From a checkpoint of a small transformer trained on Wikipedia.
Size: width 448, 7 heads of 64, vocabulary 5198, 31.6M parameters.
Architecture: RMSNorm before each block, rotary positions, no biases in attention or MLP, tied embeddings.
Training: a variant of Adam for these matrices, 1263M tokens, 9636 steps.
MLP neurons of a small language model. Each row is named by its layer, matrix (gate and up: input weights) and neuron, and shows model dimensions 165-228. Each number is 50 + 10 x the weight over its row's rms, rounded and kept within 0 to 99. A neuron's up and down rows have the sign that makes its largest values positive.
A block is one neuron, or neurons of one layer that tend to fire together. After each block is what it responds to, as a language model described it from the Wikipedia text at the highest values.

L7.gate122:61 42 54 49 66 49 32 43 53 46 38 42 67 34 42 39 40 51 41 56 45 52 35 46 51 59 37 56 46 47 61 28 49 56 46 39 57 46 55 49 58 54 39 39 54 36 51 27 44 46 60 47 53 35 39 37 44 35 64 58 35 52 58 41
L7.up122:42 45 62 49 62 47 40 51 40 34 37 58 69 32 54 47 61 52 50 42 41 48 70 59 48 40 54 40 41 42 46 42 48 52 44 44 61 31 60 51 56 31 47 75 40 39 57 53 45 45 52 20 51 36 46 57 49 40 58 56 40 54 42 63
L7.gate565:30 63 54 50 49 67 45 63 48 56 66 53 46 48 34 42 64 63 49 39 54 47 43 40 55 55 41 40 41 59 45 53 24 35 39 45 66 63 65 71 44 33 55 46 53 40 52 57 65 61 59 49 56 68 39 59 40 51 52 50 35 31 33 46
L7.up565:47 49 26 51 38 33 52 53 47 59 30 63 40 58 55 68 60 56 53 58 50 62 47 54 54 40 52 61 51 57 37 43 57 45 41 60 57 48 41 48 60 72 52 56 38 56 64 53 52 43 47 41 43 38 30 62 42 53 61 35 51 74 58 36
L7.gate700:36 34 57 47 47 65 48 48 47 51 45 56 48 56 49 66 51 43 46 39 39 42 38 62 43 51 57 50 59 42 53 35 52 47 56 54 64 59 53 44 45 44 32 49 64 49 47 52 36 55 68 29 66 33 56 51 45 57 41 55 56 71 51 36
L7.up700:43 52 62 66 56 51 42 53 40 34 53 60 44 46 59 41 58 43 39 46 48 48 52 52 62 34 48 35 45 40 58 36 53 54 53 73 61 54 54 54 48 47 50 63 54 43 63 52 42 41 51 33 61 44 41 44 37 32 56 38 47 37 52 59
L7.gate883:49 42 58 51 68 66 37 78 34 58 31 46 44 42 36 54 57 49 49 55 62 20 60 32 51 67 40 55 35 59 56 51 41 47 56 52 61 61 61 46 36 29 63 66 44 60 60 41 31 56 51 63 43 49 43 50 49 54 51 56 33 59 54 55
L7.up883:57 63 53 55 37 63 75 53 35 60 39 57 55 49 45 45 62 47 36 44 57 51 53 57 36 43 55 57 72 32 72 56 34 42 59 46 43 48 46 46 43 29 51 51 47 41 60 46 55 52 53 61 72 37 40 49 47 46 45 51 56 41 38 32
Description: Degree and approximation words placed before a quantity or extent, such as almost, nearly, about, over, less than, and most or highest; weaker on based (on) and table pipes.

L5.gate98:66 33 42 60 62 44 56 57 51 78 56 36 57 50 43 58 40 49 47 58 64 45 34 40 63 67 50 55 55 61 69 52 41 43 71 58 52 41 29 53 38 43 36 57 60 45 43 53 50 64 45 73 62 60 56 46 38 40 42 52 57 61 43 45
L5.up98:35 43 54 77 49 39 50 63 38 40 54 40 42 31 55 70 70 37 44 43 52 47 52 55 44 30 59 47 55 50 57 59 61 39 47 55 56 48 48 49 53 51 56 54 32 35 51 65 80 52 65 49 45 58 48 38 61 47 34 47 49 66 45 60
L5.gate112:17 44 46 58 59 68 51 64 44 52 38 31 47 50 60 73 50 58 42 51 36 63 50 56 52 46 66 51 59 54 51 47 39 50 40 50 63 53 47 53 50 49 69 51 50 55 48 46 45 54 39 43 50 46 49 43 66 33 52 60 51 52 49 25
L5.up112:38 63 49 52 65 60 65 44 45 53 61 37 55 61 39 48 31 53 53 51 48 37 55 58 34 57 57 48 56 37 55 37 37 19 35 53 59 69 29 34 40 51 47 55 61 57 34 38 54 69 42 46 60 44 46 66 50 23 38 54 40 50 58 42
L5.gate132:55 81 57 51 56 64 64 62 56 69 58 42 73 50 44 53 46 51 30 54 68 59 57 47 53 39 35 56 38 36 53 59 56 46 60 50 56 48 64 69 50 51 55 48 41 63 45 41 54 33 73 58 46 36 55 49 47 40 58 51 56 33 43 56
L5.up132:46 55 56 57 38 62 60 33 55 41 46 50 47 57 39 32 56 62 59 52 60 46 52 48 68 59 60 45 57 62 46 56 59 40 48 56 61 49 33 53 71 55 53 53 66 45 42 48 59 47 59 45 49 48 55 47 53 30 54 57 52 56 40 33
L5.gate390:48 49 71 36 46 65 47 42 43 52 39 38 46 61 35 60 36 40 52 33 25 44 43 39 22 44 44 66 38 53 63 54 65 38 44 62 45 54 51 37 51 37 50 51 46 51 41 40 50 48 52 59 53 60 51 50 59 50 53 64 46 59 44 49
L5.up390:43 42 67 44 39 52 51 50 38 45 67 57 43 59 55 47 69 42 46 48 42 53 58 46 51 32 41 61 51 33 38 60 75 46 68 51 64 44 36 58 53 61 50 48 45 54 48 56 32 45 51 70 64 34 33 48 46 57 48 48 35 41 49 43
L5.gate481:62 69 55 59 41 41 40 34 50 35 60 58 60 50 34 51 52 52 53 50 50 50 60 50 48 40 38 45 57 37 40 46 57 51 39 55 58 49 45 49 48 42 39 37 51 52 35 51 50 40 72 51 53 50 32 58 47 36 55 49 51 42 44 32
L5.up481:48 54 31 39 53 47 74 70 42 45 56 38 38 49 47 52 74 47 31 43 38 51 49 51 55 32 63 50 46 57 55 55 50 43 47 45 30 55 41 64 52 44 52 59 53 45 32 41 51 51 58 57 55 40 52 43 59 57 54 51 37 69 45 39
L5.gate616:36 63 55 60 56 51 45 45 50 40 43 42 73 57 63 37 55 36 32 50 43 49 40 47 65 57 56 47 52 45 51 49 59 29 60 39 56 38 23 50 51 27 51 43 45 65 39 49 44 42 52 42 49 48 40 58 48 53 46 51 47 63 27 45
L5.up616:45 34 83 49 50 57 59 43 80 50 58 40 52 39 54 47 66 49 54 59 63 66 56 55 60 45 63 47 53 49 26 47 61 36 54 50 30 40 60 54 72 43 46 66 47 55 39 33 52 38 47 39 51 61 41 46 47 55 55 51 46 35 52 54
L5.gate925:61 49 51 55 58 57 37 53 55 50 41 51 50 54 56 35 53 45 59 26 39 38 43 38 41 62 37 69 36 33 45 40 52 57 49 54 49 63 66 18 29 45 45 56 60 39 51 32 47 45 52 72 51 60 50 49 55 52 42 60 39 52 32 53
L5.up925:52 46 59 50 60 53 62 60 64 38 49 51 58 47 67 47 30 71 36 60 48 40 50 41 56 57 42 29 46 56 46 54 62 57 31 68 68 57 57 42 48 40 67 73 58 39 64 51 34 49 53 24 45 59 38 52 54 47 41 42 53 49 49 52
L5.gate1215:48 58 48 43 52 59 35 30 69 42 41 52 32 57 52 38 70 54 55 57 34 70 49 43 57 37 57 55 50 57 57 67 57 40 31 66 54 48 49 32 42 53 50 37 49 50 30 52 48 43 59 62 64 63 42 62 37 52 37 49 52 48 46 49
L5.up1215:53 37 62 51 51 41 51 63 56 50 32 49 71 53 40 50 60 40 37 63 51 51 58 40 52 54 51 35 64 53 52 50 48 58 38 57 54 64 60 63 48 50 59 46 50 50 48 60 57 50 55 47 49 47 54 50 60 54 71 62 55 77 37 48
Description: Middle or final pieces of a split word that expect a suffix, such as quick(ly), slight(ly), thick(ening), high(ly), and degree nouns after "the" like rest, level, power.

L7.gate222:59 43 62 56 53 39 61 50 43 56 57 43 66 53 32 58 59 61 36 61 61 37 60 51 43 64 45 49 63 56 61 39 60 67 59 43 58 66 58 47 42 58 58 40 62 40 44 49 52 42 58 55 51 44 53 37 58 46 53 50 77 42 49 46
L7.up222:62 48 52 46 45 48 25 34 48 58 59 35 52 31 57 54 46 35 66 33 60 51 62 57 46 37 49 49 54 33 51 46 35 66 44 51 53 52 44 52 36 60 49 42 58 39 43 64 58 63 46 55 48 50 69 46 45 41 60 52 41 31 37 51
L7.gate290:55 41 68 53 39 42 41 70 41 49 65 47 56 46 45 33 44 49 46 58 46 35 59 54 53 56 38 58 33 47 57 66 38 65 48 46 53 42 46 45 62 60 40 57 65 52 55 47 39 52 55 51 44 37 56 27 56 50 44 52 67 53 69 46
L7.up290:51 38 52 61 52 49 40 44 56 46 56 40 40 41 57 43 59 25 45 52 47 60 50 42 44 44 24 50 43 46 45 64 52 51 61 38 66 61 53 53 40 82 42 34 58 50 49 55 44 41 53 68 52 54 49 46 51 52 43 51 61 54 65 61
L7.gate356:58 52 55 77 50 47 36 53 44 45 60 41 49 43 72 29 64 36 38 54 61 50 52 55 46 55 34 40 56 47 57 42 34 71 58 55 57 51 43 59 52 68 43 47 49 40 51 54 53 72 52 54 51 45 57 27 36 57 53 59 57 51 57 70
L7.up356:67 51 65 63 44 43 53 50 52 40 48 57 54 61 43 44 64 51 54 60 68 36 41 55 53 45 38 65 35 39 44 57 51 52 40 61 66 54 51 52 48 51 42 31 42 47 37 60 45 57 56 63 60 34 52 49 61 41 45 60 48 41 27 48
L7.gate468:63 63 72 73 52 67 47 44 65 55 62 41 69 45 64 45 55 38 56 48 65 34 50 51 40 56 51 44 66 32 36 50 48 77 57 56 34 61 62 47 30 36 54 19 56 54 48 59 38 52 52 46 60 59 54 40 51 56 53 51 48 30 56 50
L7.up468:54 55 32 40 55 58 45 63 50 44 55 36 52 52 50 35 52 42 34 54 50 45 44 46 51 45 64 24 48 50 58 41 55 62 76 40 53 64 45 58 57 53 36 66 56 61 54 39 61 72 51 64 49 62 60 56 41 57 49 51 65 50 42 66
Description: The final piece of a person's given name just before the surname, in credits, tables, reviews and award lists, e.g. Jo|hn, Regg|ie, R|andy.

L5.gate424:56 49 49 58 36 46 42 60 46 44 49 50 47 63 37 41 43 50 55 51 53 70 42 51 35 62 32 43 29 37 62 53 37 50 64 52 62 55 62 33 29 67 30 25 64 39 47 55 43 51 43 50 56 68 46 39 51 61 44 48 57 63 48 56
L5.up424:42 49 44 63 62 40 47 43 50 39 49 58 65 59 45 40 63 35 39 48 58 45 44 48 55 47 51 40 42 60 30 46 48 53 75 34 42 47 45 22 44 64 31 26 64 48 55 44 58 49 50 65 28 54 37 51 56 56 52 53 64 47 59 48
L5.gate491:48 59 53 53 37 55 51 35 54 74 42 60 62 43 46 44 46 62 26 42 64 49 49 57 60 65 39 37 48 46 43 46 46 44 73 42 62 52 55 56 41 50 55 52 55 43 56 58 51 48 47 56 59 30 42 42 44 33 45 54 45 59 69 55
L5.up491:41 36 65 62 50 50 25 58 56 49 52 56 40 50 49 35 28 46 53 58 45 47 47 64 48 41 39 50 29 41 54 51 63 71 54 57 54 53 39 55 48 68 55 49 62 73 51 43 56 35 52 42 40 49 47 57 34 48 45 52 33 54 59 58
L5.gate510:40 50 59 35 46 67 50 56 66 43 56 47 56 40 58 56 70 48 38 52 48 23 52 56 51 42 43 60 40 42 55 55 29 49 49 57 59 39 58 43 38 60 62 40 48 53 50 57 50 63 60 63 65 48 63 25 64 62 38 35 58 48 64 57
L5.up510:54 65 56 44 62 42 46 65 31 62 52 45 66 39 39 42 56 61 51 55 54 50 45 50 55 73 29 45 36 56 45 49 57 67 65 55 63 59 55 49 56 52 48 51 49 38 52 50 37 64 48 59 62 59 48 46 62 51 61 61 64 58 33 51
L5.gate758:44 34 41 51 57 57 52 44 59 51 37 54 47 52 19 42 68 51 34 50 51 55 39 50 46 32 56 38 34 39 41 37 55 60 63 58 62 37 41 40 26 60 61 30 56 38 33 31 50 52 75 48 34 64 58 37 62 55 57 47 46 59 51 46
L5.up758:59 65 45 36 34 49 52 41 76 53 51 27 55 67 56 44 43 48 32 51 56 41 58 51 65 64 51 50 58 42 48 54 41 52 53 48 61 66 60 42 61 55 41 59 52 39 42 49 53 62 52 59 54 59 57 51 47 45 27 54 49 34 56 42
L5.gate760:52 72 60 67 64 54 58 68 50 53 38 38 54 41 57 67 57 43 63 41 50 72 36 50 61 61 43 42 49 58 50 32 45 67 43 43 52 47 55 59 36 60 56 43 47 55 46 42 55 55 49 61 65 41 41 42 58 51 55 63 36 61 62 60
L5.up760:60 36 59 58 37 52 58 49 42 39 62 48 54 49 77 55 49 48 40 60 57 48 40 29 62 40 37 63 51 57 58 64 42 58 46 53 42 53 45 53 54 27 39 51 38 32 47 47 47 44 56 48 49 39 38 37 47 65 47 36 49 45 41 49
L5.gate849:61 73 53 63 54 47 54 55 48 55 51 72 51 57 54 47 39 43 61 55 60 23 51 54 44 52 52 44 41 52 60 56 52 57 41 42 40 44 40 42 35 51 61 49 52 43 62 48 50 66 54 51 46 55 48 43 67 45 42 40 52 44 62 42
L5.up849:47 56 36 43 52 54 39 58 45 36 52 59 49 60 63 51 49 39 55 58 32 50 33 51 47 43 42 50 43 56 45 66 64 47 33 46 42 44 62 45 52 48 46 52 52 64 50 49 43 50 54 47 43 54 58 43 65 52 50 51 65 57 51 57
L5.gate916:28 40 44 62 47 70 31 45 46 59 48 37 48 46 36 39 51 63 32 51 59 51 49 41 60 59 71 49 33 38 52 60 39 47 57 59 55 44 26 53 55 47 44 62 54 40 63 50 37 56 48 47 49 48 59 38 58 51 52 53 36 70 54 52
L5.up916:57 46 45 55 45 46 58 63 51 53 73 55 48 45 53 59 41 38 49 61 26 56 49 44 33 54 43 44 45 51 44 47 55 64 49 53 51 50 53 51 48 68 50 44 34 36 69 59 34 58 53 41 57 46 53 48 48 56 47 36 53 58 31 57
L5.gate1055:47 47 45 49 45 60 46 42 45 37 50 57 77 57 50 29 45 46 42 64 52 33 41 57 39 58 56 54 47 53 59 60 49 71 50 47 47 46 33 39 54 57 58 51 45 39 62 53 60 53 38 56 57 46 56 43 44 52 62 59 65 59 39 62
L5.up1055:51 58 64 62 56 38 45 45 38 30 52 50 37 36 49 51 34 38 56 63 48 52 39 59 34 52 46 53 41 54 53 49 65 41 53 84 72 63 59 45 48 49 52 54 54 48 61 43 36 55 58 46 48 51 39 57 45 51 57 49 43 61 36 42
Description: Word pieces that complete a person's first name or surname after its opening piece, as in Edd-ie, Christ-ie, Bob-by, Jud-ith; occasionally other split words.

L6.gate616:56 47 59 36 51 63 44 69 61 52 40 46 51 57 40 47 34 51 42 53 38 63 61 46 53 48 33 42 55 55 59 24 57 54 53 54 56 63 60 61 66 61 57 45 62 51 47 63 46 50 49 69 45 45 65 52 65 41 55 53 47 51 67 59
L6.up616:62 36 43 48 48 57 41 53 21 46 66 63 43 51 51 43 29 56 59 39 56 34 62 54 59 56 56 46 68 60 51 31 56 52 49 49 43 57 39 65 49 48 55 58 49 38 65 70 39 54 62 45 53 33 56 49 51 34 61 60 55 42 51 60
L6.gate764:53 52 56 65 46 58 48 39 44 57 53 43 54 37 53 54 67 52 47 49 62 49 55 31 47 54 56 61 38 60 47 33 47 58 57 44 44 45 37 63 36 49 28 52 36 53 56 63 52 61 65 38 44 31 67 48 57 45 62 57 55 39 44 56
L6.up764:39 44 40 50 51 33 35 39 73 38 53 52 46 64 47 56 43 62 63 42 33 44 44 53 36 41 53 49 53 70 65 50 49 60 54 46 42 52 41 59 34 44 49 42 49 52 49 61 73 34 59 47 56 55 72 55 60 56 50 55 68 55 41 75
Description: Mostly "cast" in film and TV articles, above all the ==Cast== heading and cast/casting; also first pieces of split names like K(ulenović), Car(negie), War(ped).

L6.gate470:73 67 47 38 40 53 39 61 59 54 43 48 58 35 61 55 47 41 59 39 41 38 47 47 31 57 46 45 54 41 50 56 47 57 57 52 56 61 45 45 52 54 27 51 51 50 58 61 47 59 50 49 63 44 65 26 60 49 55 56 46 40 43 44
L6.up470:53 68 48 62 44 50 51 62 53 64 55 42 46 40 45 35 70 45 47 36 55 35 50 76 30 67 43 49 42 49 48 53 76 45 58 43 46 35 55 53 51 63 54 35 53 24 59 50 56 43 42 57 48 47 50 51 69 48 44 54 62 38 64 54
L6.gate710:37 40 46 49 46 51 46 66 57 47 59 43 46 61 44 51 42 29 61 44 54 43 56 67 45 59 61 47 56 40 52 31 36 58 53 46 56 59 50 47 45 46 38 39 52 43 52 53 53 47 38 51 40 28 45 51 46 28 53 46 57 52 48 63
L6.up710:46 48 48 50 47 42 47 44 46 58 66 42 47 37 37 34 54 51 58 60 77 42 28 67 60 56 49 57 47 53 50 73 48 46 32 63 59 31 71 40 60 56 58 46 39 30 28 49 59 64 57 62 47 49 53 70 66 46 39 50 59 42 46 50
Description: Final word pieces completing a person's first name, often in lists or tables, as in Jess-ie, Jennif-er, Xav-ier; sometimes whole names like Charles.

L7.gate152:54 38 54 31 43 60 68 84 42 44 46 55 61 34 43 39 41 51 60 35 56 49 41 47 45 53 46 20 56 39 48 48 53 41 57 56 58 63 42 51 45 40 46 42 52 41 48 61 69 45 56 42 70 61 36 52 49 39 71 55 44 45 73 57
L7.up152:63 63 46 67 55 55 58 46 45 54 40 42 65 63 36 42 56 76 58 35 35 36 41 42 48 51 55 39 50 40 34 41 61 49 49 38 61 46 43 51 42 60 52 60 50 53 46 65 33 49 44 48 43 40 51 47 50 24 58 47 49 53 57 47
L7.gate207:46 47 48 66 35 55 47 50 60 51 60 44 38 41 58 47 48 45 54 58 45 47 50 64 34 29 45 33 45 45 59 57 72 40 47 58 54 42 61 27 39 66 37 42 61 55 42 46 49 38 44 66 67 37 45 47 45 84 48 54 61 54 47 48
L7.up207:45 41 43 60 38 46 54 60 45 52 50 57 53 41 51 41 53 47 58 48 44 45 52 30 50 35 61 42 49 47 43 42 64 47 63 63 48 55 71 54 41 54 54 51 50 32 49 41 65 46 49 56 59 55 29 33 57 47 60 63 41 44 33 48
L7.gate753:40 32 52 64 39 48 57 60 50 56 43 43 35 39 51 43 48 54 50 53 60 31 46 31 44 52 32 47 39 40 41 51 55 46 62 56 46 62 44 39 49 39 57 44 59 49 44 41 53 43 65 53 59 69 41 56 52 60 40 66 44 45 43 29
L7.up753:26 66 47 50 55 48 43 35 56 35 74 43 50 48 52 37 43 55 53 66 41 46 48 60 63 58 48 44 33 60 67 57 59 43 58 55 55 40 68 48 59 48 53 58 61 48 45 42 57 51 54 46 60 58 63 34 54 47 46 66 42 56 50 45
L7.gate950:43 55 52 59 61 54 59 54 54 45 57 48 41 34 53 42 28 44 45 46 55 54 47 34 66 61 58 53 35 31 28 38 49 60 69 46 49 51 51 52 39 60 46 35 43 53 53 33 65 42 49 72 55 44 37 42 54 66 55 40 31 63 29 47
L7.up950:61 45 68 32 57 60 44 59 65 51 49 57 48 44 51 46 52 57 69 41 49 40 47 45 47 65 41 43 46 55 49 37 39 49 57 28 47 52 55 61 44 45 21 54 47 51 46 55 64 47 40 53 57 33 56 44 60 62 50 33 47 42 62 50
Description: Short subword pieces in the middle of long, often technical words, such as epidem-i-ological, Magn-et-ometer and Ph-on-eme.

L6.gate357:61 61 59 70 58 48 70 45 38 61 63 49 47 43 48 39 56 62 38 38 57 45 56 45 66 38 43 37 60 46 76 64 50 72 45 38 59 72 60 53 51 62 54 42 53 38 50 45 54 52 56 45 66 27 38 33 49 51 42 48 50 56 39 40
L6.up357:79 59 51 49 54 59 46 57 58 38 49 49 42 47 57 40 48 68 40 51 41 55 49 52 63 50 33 65 49 48 41 41 47 62 53 61 67 37 42 51 55 34 59 34 60 54 61 52 64 37 37 66 28 45 45 57 40 49 27 42 41 61 32 57
L6.gate798:68 47 47 51 65 62 51 57 40 38 54 51 34 48 68 55 67 56 58 40 31 56 54 52 42 46 46 39 69 34 58 56 44 52 43 50 44 50 56 50 40 39 53 42 34 51 55 53 51 47 56 67 68 51 53 41 42 52 36 55 37 47 46 52
L6.up798:68 61 65 50 47 55 73 36 55 63 48 47 37 72 28 42 30 37 51 54 41 59 55 53 61 49 33 56 46 54 55 49 44 53 45 73 48 63 52 54 41 25 45 41 48 63 64 50 48 46 46 67 53 54 35 53 41 46 48 46 42 49 46 45
Description: Adverbs and adverb endings of degree or manner, chiefly well as in well-known, very well, as well as, plus -ly and much.

L5.gate359:44 63 59 55 59 62 39 50 49 67 48 27 69 57 57 55 43 71 42 42 56 47 62 51 64 53 29 35 52 65 75 53 29 32 70 32 43 44 57 49 47 63 68 58 42 43 63 35 59 54 48 65 50 45 45 35 46 36 44 46 56 40 61 61
L5.up359:44 40 60 40 67 51 42 49 55 37 48 69 44 61 62 51 38 56 72 47 48 56 43 35 52 37 36 50 42 62 43 49 44 62 46 38 50 52 63 63 51 38 36 38 57 46 50 49 60 42 48 46 76 60 35 58 64 46 59 55 73 49 47 59
L5.gate445:40 44 48 57 60 77 46 41 56 50 33 76 70 35 43 43 30 38 55 42 43 46 61 47 45 45 63 42 45 43 44 53 49 48 46 51 69 61 46 66 47 37 42 50 52 39 32 60 62 76 48 51 57 49 42 49 59 52 51 31 49 64 59 68
L5.up445:49 57 44 48 34 49 43 58 57 55 67 44 47 54 52 40 42 63 52 29 42 51 47 33 50 50 67 45 48 48 49 43 37 55 47 55 47 34 60 48 57 66 48 43 54 56 53 50 61 59 70 59 57 60 55 58 47 44 54 47 48 55 45 42
L5.gate495:56 57 52 55 44 45 63 67 35 53 57 53 51 44 63 46 51 35 52 54 63 56 56 58 56 62 52 53 39 60 41 48 38 47 64 43 46 67 58 43 67 60 53 43 55 46 49 62 28 48 45 28 57 58 55 25 62 48 46 64 46 53 48 50
L5.up495:44 65 45 44 45 45 42 43 58 57 36 64 42 53 53 46 51 61 63 50 57 69 42 58 52 50 57 45 52 56 47 54 46 33 46 54 48 48 62 61 45 39 48 59 46 51 51 37 76 44 46 51 66 58 44 57 60 38 53 60 41 58 42 48
L5.gate650:50 45 61 51 49 70 46 47 67 38 45 53 67 50 52 46 52 56 40 45 52 64 49 48 59 67 65 39 48 52 54 63 39 52 58 51 57 57 54 51 44 42 38 31 54 50 38 50 64 54 62 52 36 57 52 51 57 36 48 42 29 40 60 59
L5.up650:55 39 52 52 44 44 36 29 47 41 54 43 49 44 59 53 25 49 32 43 46 40 42 53 39 59 46 53 45 40 44 35 53 43 68 44 63 52 56 54 51 59 61 32 48 49 52 54 60 41 56 50 61 35 49 44 41 29 44 38 51 68 45 58
L5.gate660:34 58 62 41 63 69 57 58 64 57 46 36 44 52 69 53 34 58 52 69 47 59 54 39 68 39 45 54 30 33 49 47 42 64 47 51 55 63 62 67 45 62 53 41 68 61 58 34 46 62 59 35 50 50 38 40 56 45 58 50 46 44 59 37
L5.up660:69 37 33 41 46 52 61 55 44 48 21 31 45 53 49 46 41 47 47 39 53 64 44 58 55 50 47 50 51 30 61 48 32 41 32 36 54 64 48 79 49 36 37 53 46 46 48 60 51 30 64 66 42 65 56 54 40 57 55 57 53 59 43 64
L5.gate670:71 50 57 44 43 39 48 44 58 45 36 65 65 52 41 65 54 61 45 62 60 63 56 54 43 50 52 49 48 50 53 62 53 54 47 49 53 69 73 49 40 46 46 66 54 42 34 60 57 49 58 58 30 57 37 63 54 53 43 43 41 46 61 60
L5.up670:40 52 53 44 79 27 54 40 49 46 44 47 57 52 52 65 46 47 60 50 55 55 47 68 39 44 54 51 31 43 62 55 59 43 38 49 60 39 62 48 39 48 48 34 56 57 59 59 43 69 51 62 39 57 52 53 48 57 51 36 66 58 66 51
L5.gate993:47 39 56 33 41 59 45 56 48 39 37 50 52 63 57 60 53 65 46 35 34 38 54 50 52 58 54 46 39 42 51 45 42 59 61 60 60 45 52 42 43 41 28 42 63 58 39 46 54 60 58 47 55 62 48 61 67 44 58 45 67 52 38 43
L5.up993:44 65 42 30 62 63 56 54 55 43 45 56 42 52 67 48 26 58 35 62 40 43 38 46 44 55 36 57 49 43 42 74 53 51 56 29 44 23 29 51 22 54 52 48 64 36 65 62 64 51 41 57 36 56 39 50 39 49 42 62 43 49 39 75
L5.gate1073:48 42 52 67 50 43 69 60 29 35 25 56 40 48 58 47 40 54 43 48 76 53 41 54 53 55 64 36 49 50 59 54 52 56 33 46 38 60 59 60 47 53 37 37 58 45 65 57 46 59 49 57 47 51 56 30 67 45 54 49 44 31 54 50
L5.up1073:43 44 48 41 50 41 57 36 61 59 41 48 37 47 55 59 43 55 54 70 56 59 56 63 57 43 55 44 55 39 67 56 55 56 49 48 46 52 43 55 58 36 40 43 49 48 46 30 63 43 37 54 53 50 43 40 75 38 56 35 42 32 58 48
Description: Second word piece following a lone starting letter, especially m or M, as in m-am-mals, m-emor-able, M-itch; also the whole words play/plays and com in comedy.